config.toml
n_kv_head = 5
activation = "tanh_gelu"
norm_eps = 1e-05
positions = "learned+rope"
tie_embeddings = false
init_std_qkv = 0.0475
init_std_down = 0.0
lr_mult_o = 1.42
lr_head = 0.0103
warmup_steps = 291
decay_fraction = 0.643
doc_mask = false
MLP neurons of a small language model. Each row is named by its layer, matrix (up: input weights; down: output weights) and neuron, and shows model dimensions 0-159. Each number is 128 + 32 x the weight over its row's rms, rounded and kept within 0 to 255. Numbers have three digits each.
After each neuron's rows, "fires on" lists the tokens most often at its 100 highest values on Wikipedia text that the model never trained on.

L6.up189:150115129144157182115135117119151154138126076129099123076114108170118113095176105102106105128145156209112200168169114102140154137141068166117183115121159166117080168127134116129117117093091149170123202112163128089129141165171132133093128163157150072058114079106078090104124095155185106080137169083054098112117097154082108144163126201081190113124119165152113110128130096130089168086173113091177132123159128110125101100181164137134116132142100175109134086131105119130126093190069161
L6.down189:148136126124085103166110157122148106139146158138121179143141153157132138129130069101139118141161173084000116171083115197132138111116144132117147183071134116116115109141123141189159122153127099082120097118106151142083154093144110118133155103116128172155128129110119143143095110126109122138089104119139101145159162167137118106147124156131094140151110117116145156133130141118154160148105137131137117111124109154145132126106176086112084110163125159104168118115125136123118142135173154
fires on: "=", "\n", "|", " |"

L9.up139:083164124144134127130104144144118133187088172111195113091137109124149150121105114110083094126119089152137206135114140145124109143098132125146156130125129100109163198114131071226095136155128134140165089125084100124128118129148174134090135134129074140107167133178165148185173142159151114092138119059130087165125087119124155110108173125111139142082095153164102163116095130148175132126115113082125109149176137162029109106081156055073178176095154140152088128026118121132166106154083115
L9.down139:094128183135123226160151092126088127151072126136223097124177136133106123112118172129149169136135144155108060124150099142109144122097090139131063170117071110118099177097154130111146174121146102125155125111114155129161114108112115154095080137092148034111161137118117100089136165106125093136109090106144149114149113140151120132170129041137132122148170167085122112135157112127100148103151154070121161111080160054166181089103131186131111181101085212122143198106134123134158091113105115
fires on: " an", ".", ":"

L9.up13:129147172117132161159137115118105117159128150084136117110123159096176166075174099141105074163068073150182139222148187137073094131160074118104135111071120124078110130103188095156150108147132159101147112167133105105100130119212161133053159110109131115132165118159140160131135137121097153120106146075142132180117075117152109101181136154102160134133147094099161153097134138182166138124092092121100151150110112169122139098136154077097180138124165096112089101033161135093124169092058115
L9.down13:143158155088157145159087140169162095146072115142154184167162122123137217138148113184110093144152142151101048069163075132139123154144114037142124108120096139117112171125089092110168098085126087117152091135039165119158126182123138095088168126164148108166061147153110050150138149136139115135187097172153127153142145095139166120115111096149128171179120165077103103139177098146124123174127102167125090111094147136111143122111189123158135114144059119135108107148135153102114078098104167
fires on: " in", " an", " of"

L3.up53:184117085115109096090086161079079172150150145111191118126135067126108184098156096144160143108141095147152182147112082128170101161123066140121135115099047151126144131135031137109125191107188128145115172147158127141171130138154139074099114158161063088122119189129131097112103130116105086129126154141135129083143067131106116073105096185175132136168120158091139170160112123145143173122066139094180088150107161155145170111133119079106170136080149159156148110101116109154056148152145119
L3.down53:181119134112116096152130118136052131110134124145125175093111158126138108127144156109109156121153121102142147042170113174186104171088095179113149139103083182147172148133118115083112107108123079128105109123156160154173133144114142165088119160190181143115184087138099098142114086100167149139117113181123116099137167133147109069102146158148144095153100075084186131070119166157144112136112148181057111151147057102145145169086111100150095215138066108114156122132118140117051119184177108
fires on: " |", "\n\n", " of"

L10.up128:163120162116133152137165145116158215203113119143145119135109145122203119097137080096141117169121133144135105125127188133170156131110118150122195099169095083117160202098140181124171086138105174097112101153148055184103084138143116136145143132136152051088115157180098126115202127096134114095135159135059130087132083134134112154134121161126146128131100133126141133114061105136156117073170081139113062101205132124086157066101121074121123118163106159146127060140123180141104134140106135
L10.down128:178164134140175105157161146105124107129132111137153146167134135130203040160159036123134101153159096152042133092107145159150122120189134082150128142126116098119138098074143113156108155128148119103123117146113173113088124116118205110144070139149086152082076128147148106097077195127112105122137098151169146088154171097149124155156113150103101173144185172100140134147128089151120102072088064144141087174163153124099151114128145064120100084120092115144151135081179161171124066114088150
fires on: " United", "\n\n", "=", " rel", "\n", "ly"

L10.up132:098103111154136147102120177148088140113119115108115128098114137136202112098149041104165103134157105113088150121159134115179107195151066179134113123127165140121138157113115164171123149129119174102100162232110172128128161189162141077116129102121101064144116103153108126083163109192120130117120149158129145141120121144085141116086213172127184155100089160120081105126059128129136133119140096138209082114146150178096150098127167127174116161078153184119120098135122181115060135116140094
L10.down132:163146136155105133115143064114134122171142123143167074106098166112118000089140025123097117176151113127000157130124121123120148117147126100131128125156121122132140107132160114121161145085141078136139110107157136113135103129125161177149118148150117136160114107082165118140160124117132143147142125134118094141149189115172119141108113153120132124101136152115170120107136153151130125120139168104147100112122073128136123142142235113107142072146120185125136122124131143136147129162126118
fires on: " \"", "\n", "=", "-"

L10.up389:150135146084084101060070096077089149153132188077152126117032111139189156125195112137162062134150175111147133105121163133126108144147105186063193126069086065115079136098166131085129135111118163157123134133137192113132135159144146177127174215099127109138126101134141152087103065141122130146139081124128124128164125099109146121154091112161091141141099138161103126137167130185157158120101125129103092143122132094154114129195114080152143167117198130127115106071101113105137162107140166
L10.down389:122142130171144150155093119150097125061142209152151225156161105121145182143142094159113073125150150145043091109098107109190119102143143137128063180118108160124122172119089136103173059086119155115158112123109157116117158101121101113132158089095203109104062124188146055117074151147138124127150094114143147194094106122162167150121106118102149119164109127121063148077125125159134177140123088122143139123056120113140163157097128084108169131110174087134149134116129175120173100121118160
fires on: " of", " in", " 10"

L3.up342:132133122138071115159082162133113205170138138117158101136135091111079171085111097108149133099168154065151123158079088127110098177178126084118100120098080125127163110168128110125169085120115116143142161137099127095096111117164137104150160119126094052114169168125128098097094141082116091094110148149137125056184105088148128125123107198177134125117129138075074161155170101113129129126076137205136201187186128181149208137139145119140134153110144163103144156095096164198125113130114076
L3.down342:135136160062122086187184184098132151174106101116211095137142117121123150094125150151112140122164140128182090079045088097135055164112119137100180130131086188129109163080091120097074119030132103154134177141169153085183081173088138117118124147128129137084163114143147131106100084131137157131154139144160137153132162116199094066073112147132137101154143086148144113137181093148105138136087127139114157142129134173156192160097127120149083138131111110089125140162164136164085098118153103
fires on: " |", "\n\n", " medalist", "y"